config.toml
num_hidden_layers = 14
hidden_size = 224
num_attention_heads = 7
num_key_value_heads = 7
head_dim = 32
intermediate_size = 896
vocab_size = 8192
hidden_act = "gelu"
norm = "layernorm"
norm_place = "pre"
norm_eps = 1e-05
positions = "rope"
rope_theta = 10000.0
rope_fraction = 0.25
qk_norm = true
attn_scale = 0.177
bias = "all"
tie_word_embeddings = true
parallel_block = true
init = "normal"
init_std_qkv = 0.0428
init_std_o = 0.0428
init_std_up = 0.0428
init_std_down = 0.0
optimizer = "muon_variant"
learning_rate = 0.014
beta1 = 0.95
weight_decay = 0.01
lr_head = 0.00462
warmup_steps = 0
schedule = "wsd"
decay_fraction = 0.801
decay_shape = "linear"
final_lr_fraction = 0.05
batch_tokens = [32768, 65536, 98304]
max_seq_len = 256
doc_mask = true
train_tokens = 309600000
max_steps = 5215
dataset = "wikipedia_en"
MLP neurons of a small language model. Each row is named by its layer, matrix (up: input weights; down: output weights) and neuron, and shows model dimensions 0-191. Each number is 500 + 50 x the weight over its row's rms, rounded and kept within 0 to 999. Numbers have three digits each.
After each neuron's rows, "fires on" lists the tokens most often at its 100 highest values on Wikipedia text that the model never trained on.

L6.up133:566431625513492580484522542434539498503449442562488466588456505508488534514445477524507503423538466532548610486507518530487552476455515458545455449636557508520565479523455441567523457552585500510456444540507503524442493471421474523476597504504463638497469479546567534488479536524459439550505576547420503427469546450494413425489606477512479449579566490498563454533602420512487469470579442579463573540431466605509450525513406475502462483473462625375526409573477465504440517449413534513407605470475484433496477545471513567494478434483477583501484466545472535500449476558497544547
L6.down133:497401469639491482466425528483491515522492516533506482516459535535539480447544500600542397436446436497563454489518528468437465446523473507563497473517452498517429501472530518449473518486593531454488557500512567567527405469547464545499490436439576478460589570456441483528585474509538552397481562570521505587600521507513538460536511479521411533521509529522396375482445486529543350437511557529500514518443471592507469466494566452486493469461462544464575487516425600573434489526447483491514518562456531577515522505523545411566446500614571457426501445562529403488524480484512504472
fires on: "t", " so", "e", "es", "on", "go"

L2.up426:422605580470542536404511470502545444499515440510463487571492508510533449494493513442631593502397546443563459445438445501478520467462422486553526544507457489442451488383510444494534516444552477447554443445608590493505518523475440516435524457516503498443515487508462592476440419442498537405528627495523474522543537438476416525524589537474455525531596438528508489494408413459403429522485597456530500442526555491471553479422570463481536492555403498570444543553533471527549489578472495476505460568501537488569590369563587494487477519572489513501478513543464505537498472543535523550
L2.down426:461471498466469525508431512564535581481551444423493453582505426564454400371514515608555496470533501521507529498456516488429426555537430439490481524514487507572461509545509543461471402498547545465513465490484501574386539558454422479493543514500490545530455534491496495422457511438479530488523407463520503475487567452524434596523598464565514557462420475583504502449470480489480561481426518489536533605527566539428502624478490625663489445416428515463557516513370443533475522411472566550446503513520502498476480466507556514522498497465445440509489455486550468505493483499601580456
fires on: "ol", "er", "al", " in", " pre", " as"

L3.up389:457554577536446519411437493456487451514476489441532552488511451460558467430514475510535469474595458494472468489626505504497496495543485464503531484452542473462508522487566572418533519403532507460515476436544458398423525491518497529631552498579512621574506397542475482477489526470423463478485595556486520473420515484437523506592452532477461435466469537598449530552550443523485505553477474529499437498460483504467450579569488505558527425550571479445469442474429511480495471575526512507523512395356451511472508421554547436424422512504573381560483510568422567490539432527583508483
L3.down389:494480529478547506493445470488496577488534509486525500493493501362500574535506444498525545465498513523435532484552489498514457536486525514504418503528478479453465583533517597537488503460554492410397490464514426513568637465520539458482427434496456549482490462483546528444485475487540432497494453385551422500502441482484449439468405482555538492488554552435460533589547408495595536511537623522560533569460537584505543516496546358544532459495474430484493494543527458538548488505467502528600570497546529546565484549492525454377425483555445590450467460445409441550415488458564577558
fires on: " of", "ha", "b", "'", "ed", "fa"

L10.up890:477534555447460513489521433540532440557449518522483516422457441451448451555499539486518571548386471598553459480500532482405459536483456489546515565516555487496552513434447497478464477424536470536538396458638556423557511544456470458541514543476439531538465611602481528553553549426568539454507548559476491504441553465484537579524547506470531475460557414510487615432408361387474499548390527508523434473517535498472453518446478455509455507407473535561592528571515571499459561463504469454557507556386484470488501539600552531529490520477451551415526558479507571579481481499482497509
L10.down890:507485397532521413419452499552493442542528433568528447581434562504493425529446432543474541579538483559496493447471512534640529470499387528547590558485426432409531553523465480420410443456452519506518605599468513572528515574449445530584499519548526512463509550451481502529527453415473470551470386555608447476553516561501416528495499424582426468553502472575446511467534546455535515500518444497565411522489483453516556402495531441508535450534475406474415520539456415486547417540524570450489522507604457523564513494452516542582463462446467560499436457463530515493549549530466483548
fires on: " ", " in"

L7.up143:559361441500421539556504513510462496457523487457441500530586585501480415574562536465434465523435502465568490474565436466445537490543423530563398506524518479528456470622412437506473554442460536536543535475513560455490502536550448494604520417499440543508459478595490567511342501482629493517463544495523429488474447513501604507557517451460458531445525452548477558495381539475586452543603521496475560400470513525538445450552573475495537467478469459487455506480467488483520585521500634484468562470511511509493532497428528428491453531525480571507431502568512449555388476563488544566
L7.down143:553482498647369555542464459439545478498523538523405489479464476495432549496440530492459593427475478565420480449500534470507506526493455520541397452518554516466533509513530399449529310472486497583573498454488465428563498531466535486530544519497611537441576512522501367480512604561481514538508474603450458542500484543502576467518512458463528516457493495472541515452509454541565459509465540469492406474526560504456434510570535548519519512555495532425561472490437409467518465447564568391536376558421488564507503460483507417455607466564436458465458529504494587500597533496473510554
fires on: ",", "qu", "um"

L6.up738:449498490515475510517623520481494488513487485532510421576527542539513507481510555505435472429458484505611520470524496434510539511517581561477473565493486543535565489532530531421450544453523584522568449545524547526423544554432529523565464508470466549438441487476462487516450500515631547508538466458480516521464454442500525531403519468486501493418557396507408643536529402510538497378511419458437486426438476493486481433516560426481562452505543607496585519500594536494465548559590559522509518474523416446452510544496488384398467502489600449531540505469414472536506491457490506554
L6.down738:490476583462464445518467467557443501515477400542451491528498494475463489458439522551450484519478438395541495467464577542525537402460492429493500445422483463468482528497470522523476508462535514486577529495565533416525488542590380508453544559480513489539531452436501507564559322614457437542525406543550534528449510500441472523504429550512552457518525562471524488535440505499565477587504369499558568404505405514465502537577441424507542557458535540529457518512419463496517536475501453518556505562593487522577532541446525555640452486543464500517380429469464574469502543571386510603
fires on: ",", " and", " of", "ch", "Track", "s"

L10.up91:455584533510419464541512450468487526436541416465554513592506517470485529539556448559520453410464596531485438603547479456526510455444501450509559433564533602427484514442523531504468513533483488456434597551522524497460484473551503592402458505421488550567522608393476477487506494552492545547497494483432462524370582548433496524475552496502466447561431483423463401507600494490573473412510529584490495444506500558467570493452487518561454494497461468423602558533559527450505549528434414540455466542512534432511634426431472490476595495526473501435495448523469523476501594554540482534
L10.down91:446534524609478434463554547499555552552546442660532538488559508510475412562493481455519530496414538481441468537478585472517529525503404461487473452446471467540595567563557542460482523547541474526416469492568501484477428437447482548437389513500513499499512527433539488519485479479501529509460530425490487537477649445521458483449498540523449577515502420489446552556514437477528442412493514472500438506428523514570578462464491500468516430548536544565541463472569517375491527448400442523494546495589506498503592534539499526477444507487515488389513438484457538544530516555385530422
fires on: " de", "d", "le", "l", "i", " Di"

L3.up530:491409495503471595492463528391483573503567456510499569508580590513481626500476490556517581503488580526539492468482476525519458584549494444500487494507516507487572451531530442415490511484559540461569504521465568555520419474400425569536512477532448538483462495505515488517512503572531514512388478570576466507468491560494446547513522613507472387531537553551434429424489538400525538513411536424397547386452558562547451481496464490535497473487499504467538552531500559470488429486429502530542534453414436536505454446462451447481590477516486569509507520432460550508429485537571616415
L3.down530:479573470547483498518437431453503374463511511527490563446434456538564508479453490458408463453492600528452596453497437506499453473527515537494521493429585492452517475423543528615467529484484539452484491515505458524496498488520447610527550484487442440492424561567503411492434535450523501567442452536536461478592475503398516553526464515448542525488537551553517502469500585461553496408584535458495519489495481594577520565551529417455531436589487569498480426544489417459523546484473526550456551517441550511504576506453460593481465312511454600493458507505479472456490526566504561450
fires on: "s", "d", "ing", "e", "es"

L7.up43:468434544478483500538552454524462503432560559411427417552565526476486464543519532612505415464485585541428398533516617466417473501486546486525464536473582529484463428553440516469502482434554422483458528547621536551477521546497450436563570454537516483492564492533550466489510484488481581540594491563521526451473435452462525507521554495514520428446623636589531451506539494513533463555480561402421513466513503446423431566469578412481469433514508465468492568534490452488563491536475475490536576461587461412497603515442492516582448536477578469503390438536561488490568486429461501424
L7.down43:514544454496381520440494523450486481520562559464518503465517546525471560514509522461484525540461433459460489543456431510529576437506479392424494467520610621492563513520530480447589508526563525499505522467410558554530475517537426502584560570482539486512488531531533428455537505523536465545440509512557564422627480464544433506450552467528577554457414512550554512555501513440450501505446523522531429555519497501423411535565428457531562544520524498442514423505447519534604360400586455432442562501583480588449501518423489431537565468502535571539469447549455573513472562477433526552
fires on: ",", " was", " is", " are", "s", " were"

L7.up589:516395570496487488478498412558538525541433538543471499319516552524514434528507499541456599519416538581486460531593402567533496467551492496459454497467590459521483441550459472530416516462506501557507456450526449445525530495511421579562506494469445529521426423519437461507515462555602545482571473481586523497450554527473523462464427534461536442482430503525550600604385498443412432555526507454513488468497550524427473538565449442395504481525493584507500467594572532513520513504451482552432489494557474543559547445549561546469468576505536453432362541477592499459539474528566500513
L7.down589:522460512595534512483440546491460430508496512550613550450567536610519475445549530545412507477494468468556404446538509425536402473377504516570520497481495478493502435506603533522529528537547456433555477460565457336606529552499545411572563493483524514481489485540527554474513535544526482455549592527476413433516541509409521522552425632487459466477588509542472443443564453521462446509505483483514586465426548443407443380494467530496475480528432446541494523441459439509548488505450430425545427534509474481493563439481499523509561446515498509423533504535514433534437532576513482547
fires on: " in", " of", " for", " at", " by", ","

L3.up417:499482477499458455549502566487439525552561501517494500498625444453555556472490444585542581437440469466439481490444477547528560465413508493500472522580564510451529505558559506474497472533498594601497474480465484462589437477573516529469467456563679478523437432413476558433396364472512483517609573365460612513546470438520441484505543517495540461475485552566464462456512476573412506505547476537451521498467500521608476446441430560480498491428446599464517497501500534594508561463471503529411526552435573485494466536507447524410503442506374456456442586556484541497475496506467501524
L3.down417:487512512527543467534434575484483556562532519554521462533472527565517495531519521495426479525502515533499484385612452545547512528479551439359431500513520571449493383501564513474507423497535462527542479411491470486453576476543565515437580544497564547601590570547578468540434551434442505483556400452448461506450432544467544604518518441553521523538473523429598553492446491569483474493546467473497524489427436529475507465444452554552519502502513554452468556501392545486383584596466495404508451488473478504583383494459595518451546452452539485527556434450451482514531462409438469494
fires on: "'", "s", "S", "y", " company", " Company"

L3.up797:494491469597488493553544453549487495493522462578528521472528548507549512529421549452375524492449446516500457424547494505495529521499528552612518523532470549480424456555535499551493404513547481457521457565469576497499387540512523431574568433433471460358500493491546445519558519520384461459450551432478544461466544486481575511542474544417517532486559481585473437537545441534423519409568553450473400534530460498516486556502551381501474531450540470460524466452561515628593538546487489511535458411564519525511487570517449423457586606523408463616464487557575536448435512452548550524
L3.down797:588417475478391500559505472465528560492570565466460520581545525511569468505507468517584478511388415544589548449544497455473491503465501573537485496512549486540454486528466477441509505365503483552486564503479460513480539510398493492549533550481575445471461538522528611526512525460453492485404483562532428546491496488449530555480488481481522423457524398519444397498416482535483416433540476588549487411434513514532495450454538480471535588483457467574500545495549499411493525540482618524521520467549413502605509503593523526478460564557515410415402528534484505502523522387570533542
fires on: "==", " ==", "s", " "

L6.up96:515413493508502489561575437554494507574478428545504485512480532509518477494466587516483498596444453572587545530521467585447424540383506518561554457529482507464448502481532450403488447502520391446549516523611503608452456523522527484577537468495511415518494523507582561496522554514493485467482521529554495550537489539392510450500509479510576474480504360461492470573474580435374534596538508516475492513514473374479533641539506533542499477509544467477453468389466487472553555585563544483466469445519469522478515508601524467547464476487418514463490451439520484471558559458495569571
L6.down96:424553515454481511513435451582458512554474544495488437526561360573524575532541549475542542492496441474544589519494494456512524435563512439571450505484520483538451531447482485534463473597553473472468541456469505551531584457427456472446498520504520530467417488559597566425605437450583500544458444559671449431448500455587612463558520438553490529443417508445488430539520478601509556507491423524576576546461537383468529558476424436539517532496433462530590498531475523477620441539442445561543448576473544542477420479441402553523478455494485506492528452531520471491453569544521458459
fires on: " ", "ü", "ä", "ı", "s"

L3.up193:535475419456400443555486625481500462324593473530396534450490513471436505493476487511503357489552545494451432511587494481529431543546412517538460487508518491468459515522487451542459505503537520512466417392551539481448483503534519548526484472542489526576523474511459565504415495628519549427514416502525478536477512460493548447531511562515580457545527502444502463572592496569418514494413430503511448529446507455562408528548443535466401516541526510504507422469510528504477511453579578526510580599497473509535488473565498448512531541532365471493454501414508512481523627478538558516
L3.down193:510534489561516453375499474558453498521486417446447546498448488538526427500560560449482435420505446380563520474466452535510465507518584530464467532473453474548481488592516489511480487444532427496548502516505397504505510494508531536452515539503584504526468491559630458526634501461583400528533546462517554544558480532519428568516526542528456499467544498499527470374409554457585527482528484570436569427466494585451542421489502579498443512531531635522478380498535544556482515459428452517449548477519488503413504455553435596476547438457513485519565449513466487549513393488499632512
fires on: "s", "ed", "ect", "0", "ud", " order"

L11.up766:505423535567647489457498498475437387537500436489525431514456495494462530475414534493493469443502459436458632530569519482480471548616456546539505500539494547473589561519597481532549475438456606469489586553475487534539461405455537535465472477519430559518516496546557499547562485421470437533446549432461456529509477473425490454407493484498530532510505523415507517473526437509540503440537511443536591529557500555494546524535521485589526487496483491460486465537483491434410448408525472510471525531559550506534415545500452524407561428516502571500446572537461485481541438524455552457
L11.down766:603475466476430530573558527525457527507497527497567442561406494586441410525438450549554518458506523466506501455456539511565501560459522531461489552440461504555483476471525462527503472514441482501497493509466566506539539551567509474314399505507488492569412461508553507468508464523512537509533556473538577403596549538528552558494619404496507520523425459464512415533537398516357477435592504582565517487511477431649431621479504408448513524555482533461476432478473437461488494475505552522535389532480449496455526504555538559469541514478462535459495506455556563550521502513568536447
fires on: "t", "1", "\n", "go", "tro", "po"

L2.up236:563476551545588554411559521504472571427555542496476391481508533440555516582405533383447471469472392458463544525506549435553548553521516543661448446547548487452505451495465568479458528454578524462466445470500463591584435387468527470464508417552477558523604510457492606436520510588520520569602552484449497540469512526458403457505471455493467523615500484467544508438444521430437543468497544491470466532504385534481492509532558518527471534476529578495457419542399525440576488543525523489542524454478497485455530477497418497552439348396476489546497580435439498465526469511469589467
L2.down236:496545534510480493435464419507499376523454468499479522541444510506544504527492458484408391550520534511561594655365532485487537513465487479458464419549455521517564454505546527526470470528393457500487490583487437406535565406467511491492495570617452491503453533566608536395428479429510489485474496489514522411520510555479487532559521422399563566653454437474492560516483478475516560495477478452511488497627531540416441529475532577478487517475476538488486422486477501570418448557478568492531513448516445530571458510667433570440558454533471494578527498547492492547468530548522511493
fires on: "to", "t", "ge", " Jean", "tro"

L3.up272:477565487541514452547563551496482558501463510417513501461511477491464488502412543349567574466508493509480460498509493513528542518526492520490546484519448591554507597478447526596489516449545554510493495416521453562521525426520618569623479522449524494446566496475521499520530499522533417501565493501527522544455588557444519446478579446447501461549489485474513367464534493435462544516450535460630517544630506400488552437474513425468456594460476471416512376516476552399575460479479551534544557447460487426542519539600443414492592511588425456552494533509558464562460525507558497445
L3.down272:475469497480460520475478590550561530479486544491504481533456555537550468483536577501487486366571401485400537442621546489417408494617559548503534444533590459531452474539481465477457448577437511487485424606538531408565480533474509561536614493430543448536487568465506448464546523539565422486575541486521474535609538447485565431544605579549497524468477462425452566453465542508446542490603453429455512403488515433589479474565565548510524512544550487445408530459592515469494586518409500487577517485463468526463528477508508490425509479479586449432435514478473423515500437477429558447
fires on: "ed", "ing", "s", "d", " young"

L2.up370:445504537553554435456486495470472481508461563472525452505536557452473488515466505521525427426562503564492441459496561502494511496562463587493536439448405515531493409457498423508517521497405588545524534578568404466524498512496460467564524545553411546593596517576508444521492422410456509522506504529470500598444525479418481502619519470446489547469557483423502470481578508510544394460571458515512470501515537480506540450486568438466559555469469476583556540527508539561482471522397510481479510500515548451532490530453507350523568429467451552517541507408567411495598393498380478419
L2.down370:466494553421424495368475467522525504471533463548422524494492454494499529473606451596468446482485590538467465538439456391506512441478547449511511491507592493486412550407498540586576498481437502481549434525404512434491426400478585585472512475438555466456513462436514456531558449516543504503475639456503460474504570473475620469587585532475494450484479568447427590498424557487563497475479522572531500484535379552451487583508462480498502543611523530588582505482492547612585487538543516499521504540414462416533470455533431491454548495489527548497434494510491525638465517547509508467
fires on: "ing", "ting", "ding", "n", "king", "en"

L10.up121:550542557425512448501485470513467513547496482503465565473524539466483518462534496565606478530423560480453475467492488514556438479518504569530494479502514517557520531533585452477497445473536418496502456409512464498590540503564391455542599519561466574450453493464416553438528518431570511586594477608545532588445466516521529453506450599521454478490429456507503481520492544447495526439430481514445447471504462464431366488511565461490498399473519563471498556496393607453462528419471434410517518541574551487498534592574563386474476621473427509486543511469461528591513557417495442560
L10.down121:506560422575542532462525501560565433531539519506476431478471480494496483514455562451504536480538539481499435438614512543492473499545581428458430578502417560528528514579495486577454465465450557466463638466557444438468509488435520471423534494594511490453510529582460401474503510459542579536428551485467536434572535449483506464429470408513502550453557503499437452466581520515518477487538513535463451545542485555515580471577459309483506532435489481458452547524484755465505487534532477520502485553554447542443462443458469458532519502552462460519518473496403520552476454518546413415
fires on: ",", " by", " to", " for"

L2.up679:453535412617493463485406491453448437591495479400454553455518525497533459474406542532513494477508397561558537416541565489468417548477493501510470486525458520601483503501495533516400466584476495569456546474561443445602526454543557479504468433565411514531553552439541533418465520475523504446477494502548585553503476592448444523484423522515450417482424514502507486487506522544489464515563437527528534554491430527424557421481510523467450535495507565537504538435535452565430501488531511484502479474468491572480500668504533374537644531481547524512594480467496476607560508533437557484
L2.down679:531525487559451493460441493520574503487501501464499513545507440523475557458562558497397584490534483491495447401387436521462473424529432506584482545526516460505499516433561508447489506451568522567490508500516448512529512472426575556500438514586471482583540473584534557517471444533485505430414583542489529424440526414522564510526538527537566456495458429505542574500493436437537506523560480503515510463641575474564524474533551572394497607542417433501482527518564486444394532487534540561537497419392432471508411528553527596491605423442499421503429567475473588545486531531567504376
fires on: "ing", "ting", "ling"

L11.up571:556547562442502425455474432440445412560407505502539530490449453454457379499589501522529517556501594503494491478445477434431455469564539436455493545456531425539491545500533469526505517457551511485527487447565498477526538557430433472533526533533408600497526581535425497532466479554472492544445418515486480457568564458526541573475525566472503473478407551550565499513440498443457502448490581450546447448433582383505565476487542509486474478511527476487568528446567485469463478476581588537522486535477488461559523568546575526391566542525474570384466452521409578521449451480570429551
L11.down571:535469414507478533502536448480535438519459564419521437533484520521369552449447513470496502497536528531586457423514494451581506398434493559456505554505492455442476454486525472457408523476507617535519532530508515619441526481436467521483503486471527476506429480537466356493542589486540473454415478541504546463532497583415544562496558462532414471475419439523463450430486457544548460579459498523507478480498505551456560586591450463499622522409509458554536497520570399525554537586538521481539589525491443581485445470450463521530507444516535496568477467496592541531514464539543475532
fires on: " ", ".", " to", " for"

L2.up513:453655463516509509534611470508505455534523521437458549538474523501436421600480497552593557510438544528482397482510582558563536476549476485455504551507395497554494498491608556513450515395459531552458520425490479444513554555459480504542573520486372398533564487472534484476472514571550503471470470466540496472456500520451505508470526553453587582540452525449524501393560497418459454528501459559478485548576461458517485363525444583445511428532453396471503501466544499514565458456435482520558434530491534442474526518539493565460516479533466647560535544557581515590498464472462483484
L2.down513:541473602465486481455473447559501599534465624612472472445456478504549457424492467438528490529590500527534506531550414454469470476510484519474534379504586458580504531440410521545539435527480502547441492550490534506555538441584441425529481493566556521558471412475488558474446514453464474472427525494520618532506511456573500469454574419537463477570500461519460512555539518533566440544585503511515542512454475557449521462443526363485583581486605515547452490557543514425455571486438575513467558405509454506537513476461571529539550442433455438434484455421510505491519508472454567501
fires on: "ed", "ing", "s", "ated", "ating", "d"

L6.up484:536501472490503465466564530458456491577466610442516558490456468504475464477527559518489553533535525437403344566500424524488398529512575545475482556495533488506368543442494532474514445522504496467504525520527557466453418516498505471558466426546553574486525453491512468531432513455456469467509469530533558562528534529434624478517509423456484547606542573506502527548559469609383433575511541445571423526476450537543471451491446628567498497464519429430495416525503515519433588510600542535508457460476466429515572435515501516517519487458586441502379522480430421454457403483540492497
L6.down484:419571529572529506532511500388451510519513409485479483418505513537452549514518438424463465493463497478560449451501514503592514570552488554485476506529442537468533498432451484518508556481462456547497483527534493451483565514519476486420544495431437493550496544565500453580532569523522455532492465533475405456624494586542456461520477504517523441351518486512619534526503546415435569597541434578577572532476523564502520489491524470598568477458442506542428552443517439528564433567442429512598549437499472359550442626475422535486457443472537483478560493548531548492474467494508516576
fires on: "'", "h", ".", "b"

L3.up377:473526460478551486445578448479480522538571445538539456501491572468529501494521463463546505535453424455519480540460551549517492498471425456513512501535511481488541515433489443495605408466558484532473551541511441398517437531513587527551566444521509492499566583494529549544448472356607536418498569463423493503456465429557463458425547605440574418495460518553580574483462555463479429458485560558485436502535520512562426477528430440519476454514569536456505493494508541582544490463528504527498380611414528542624492522417480436399417474532469457482545533480536495588442493523478458511
L3.down377:462543498517503515350407572473523464443455513505494526581518478511565456504465547586505517588460390457508502371433531580514427477490534515485555477549531536484524470474481474559469509514446553502467486546479422536443458450553652517456477510471533436500581521445570400464461451511551487507507437543543510528503442483443496506427525618509506507525495471487540526557346517534525395513585439507475476451514460464498462474437482457646487562476545527497534442525494445588560546548480393514592565424519512515487512501494531425492533453447450451539438534499524488441468529507568406512
fires on: "s", "'", " of", "t"

L4.up793:471408494481501419504522524550475524421577516442446507492536557508569505579507489515441592448498562503497489554526493523481464496407553527469574502524491413468405511504537500526564546594528507417538492508418536447542539543577549529536613481449634454522448565437529453482416431617574498456447496475509423500545473486398557496558521554508492540477419459525493519526563485487489474549459546523435497468403401450540446513498526497479516455475483465401447564533528593477461497484407485516531477449561505450406488540458469515431429578573541486471469599608487491480421430498511514580
L4.down793:533472551607404596538429478528490430499466523513531539545651532502562491533536467547500534516502557537527535491490503471505570428499522477527491513535544563383449557546476515540563432476498425530568556448469516556583549569428462504460464472523530430460452521481537460561516478524430385373467458560433548592578546540497552504409431500487516499571429502520511516440462512552462553418582514455503498462503425347482508461534433596564513511510499556506505517559521444436515549534558472549480503486406530632486475450480457587460496414501512475405440494426453474472529567587443458508
fires on: "s", "ac", " |", "se", "qu", "fer"

L6.up618:529548456494515460488505454448437472527544504498530468467540549459542522557422409535468525448552511502481545475586518480512484499468498554462498419548352576376613599467589552507479547430538556512535475478515526458546358484475613562516511474529524472514574398474438497579496470559531486563510525528447491437574562537443482477564460500456484512484468500469530552469555534493491465525529418508573459533417508454484492577542600510480507551560525527471524499435434463405457465475495473351574464522553481453461410511483477511446500492493442451529419528574635547392584463494442627486
L6.down618:497532471511561528471461463471413518547536517527447490567499563494476574552419531552543572484533451515593514484574555583562531420367547550543468489472488584545500436431518563499441503460532518472453502495412470499516447505454484521589501466526497496535414472478421519499594391508509515516437497455442523457498523483485471506424439456520475504528463535617466535483566407499487432565540410478537589499475537411549562557440598509476518505458513468504568483481508419555538496574519455479506529551423438534489480492446583467512456457567544578485428610480464407421439487405444589490
fires on: "vo", "po", "1", "pa", "a", "ro"

L2.up500:554573485537421472467503463526481360533509524530443431466465566391427506619516510426439587488535473541481511523471480519533622458568395515454450517427483449541455478513559526452525439531507487440395580524533407570577499544471430553511509556503501436585533578501536444450495503563515462403548423555399408469530585515512542451486521474397500549409497543497511624458498494467513516502531485508496539490478505569503486412549517486461549522535450461410457449513459462450475562463513473468526438558509492547554523482565442560499514518539542442554542509438617488494562455515450524455
L2.down500:314422586459433480398511484422458418520507514490431554481555516516474505428481505436442504504540592507542641484463489478481469517424499548544493541516524534485470453514502427478529581462498511512486524570577516486505485579553483548525475532579504423485588518497538523506543422495426561505491508540564466499524512424582589542495498528547453535592414503440396503523559646509537465518399485505486409457463567430487613465492471471464576533521578494468530553538490429501419549485434457482455548476532343507627504469429470435511468499563462477459536566521451517469528551484516522501
fires on: "E", "ing", " =", "Ro", "ed", "^{["

L4.up131:548561519405491507554538444404570550501482518578524576563467507526450566503520568465479457507467563478539428460463496481570520584469449479427536399500505485497508544497421488365463446468513465487479497473469451506493529465489494568492489526448407542537510586556491522477455506454581627448490544493412499519508571468451406543484531505640471439491552442364571484444508518447507538484406553425470496501547465518509551582430586528534526498516550516502523412428515523478467456521470447475498485528420447511562547462431475513520513490500475587525617467542486486511524486542493542538
L4.down131:460487433529432509498490517441492481537412500510461533508531510483419568456538525466534469445444495519622546511477493443543491465502462440493562540519526475559486446490590492479504400445529498496364429508466440496400475566417596457614494548538484462507479453530477507507605509447558503492578542553596491416496523488471464587492446483464423511588516543446470519517515576418481450486507481440566458500510506553556546621415452466502519463541514532483617524516467545562454537460499557485511498594499461509549446448534549527555546401536528461447423486541470375542530535478482499451
fires on: "e", "d", "i", "k", "t"

L10.up134:532503534479481508509463511515506485576434477447522520505458477462447560622529513441491477571587551498546520456516451476497515528561501521577499547450445534566568599468483552429512402439564432505512474498621537588438569585459477535535484497476443479529513622495450576495588504461541539458465467517497536446441458492542446527554630423481497483569485507426530482426473482570498455544491472506385581472469547490428468516477532459643503543385488580395519421569508516467517485472442492480515579518492481467453537506434551540497463606537451477488559485479517487548427442479401481487
L10.down134:516528476495520616505519502541434450487484407542531527463424556521432524457466517500421530561541568383520515511457487561542527456505535522510549474511433406452424511492471502575545461389485530554466537475580423617480482484536509607481529443571523532503493456562530498543537572442500592433512470506602518418500429486440471454483499508580428444518512447498413531463519484470482504535440467512456486551480425440543476469579510578425508562504509509468533563498526467565523553568519436484562488500527536445457497443522556514405452509547486471374514474439495542535505460490377617612
fires on: "\n", " a", " A", " ", "1", " Premier"

L2.up693:480491460428505477503528526594564464511478517545499597485564438475482550524430499539511430469428408583464468479419594548608474539523527383448470489464532454614545480512587516504534478459473457434472531458538532462541532506472495456577497517505460469535586576530442444518477594512435434412535448505419555567479527451534379557539494590490543520524552476429547497470405507466453499555446441385524510567505401458419490479490509517499505557399508455456494500515555555529450512520496593449511454459435529445599477422417582514432460404466480513581542532534543549596549515497585525497
L2.down693:574451493559463537472592557635503433487563541576468512480535489491548488510556455540392433494450461406524481502548493517417481565498432498549458409484388505409531473485582543502501500564499502480482538529531473557499514457498526545532552464530472442590547549466474579469519459494510525520438490462432579526470397363490580436452457374528559515510530437530589405489389521450491453546537431511521485531565513470526538472549564399484440531530556517538510556472528427452546573440525521496527447505537480550477470448552516516476499544511500462483440569491498556472456473526497496589
fires on: "ing", "d", "er", "ed", "al", "es"

L4.up523:493507437535556487506479472433457451431468547571520599575520456515519585528470431538484503591576550548512535542477456437486517620470531493495484409566528541487510594442457460541468462447418468415452449499515468597570509528495516535458521506512539487505556515469451474550424520568562455554503492527503519480454461447372544561477424472536450450574506492541522491446551528547554512487526555446534533547548368570469400514516388477525526618559546463354535473433446565460496462587454486446477504456441455556486563446549446489446553468513506438525509471513530543553569562536515561563
L4.down523:495488492517571462527539536542483509534592594593537541499471510448450535523490451525476480606495492635485493549525521426529502598468470490432522460542492539509386506384467572536565517434436470498478388511474454532453484576429565500459582526595504333455485468448461482487567485490516466480613583508474392559508512468450497548527496564486536409530463464499493497440533598519518482532504471490483451488504562526585481588453451463474590520536447533470588548424481539497498484449553437481503452486461425530533586478487491490586461492520527502462462415467438486501648531552425596528
fires on: "ed", "n", "le", "al", "ie", "er"

L2.up766:521605483441498377545438478590503515452494509534498498443474505408408510565500543402548515529440551495438540538492384492502390522556518497468428484511520533558466634541416536542493423470560537453491471525478505469566499507407480520524478485520616549556486478482468508495524515597495483490493476458449611472458520484384558546513490567364479457481623499503456430503517499484497575486467542463471474504523462482543498502599562512448517555526532430481481488499553529553494486482591448483477558525504399563545533627489514535549595488494469494495558509410426443577506459445565575524
L2.down766:463505576570535603443539592436459471531568470488464470511491483451594559432532504498429559475504451562548473429503502444544549502423570515589552538589557408427584441427540525485569496575513583413498477513571421504462531578470560473480495520455507453521478552574498468487461508396485498484525480514552465420530436491593470489451479459537495501474444455481529526476404502525490526542503481468466396558452501466537501550382517566510402445455489507489530467505566446414564442482485581423472508523607548449526435355501473393441486566491461544531524527565604569468498467556433518536
fires on: "n", "ed", "ing", "s", "y", "il"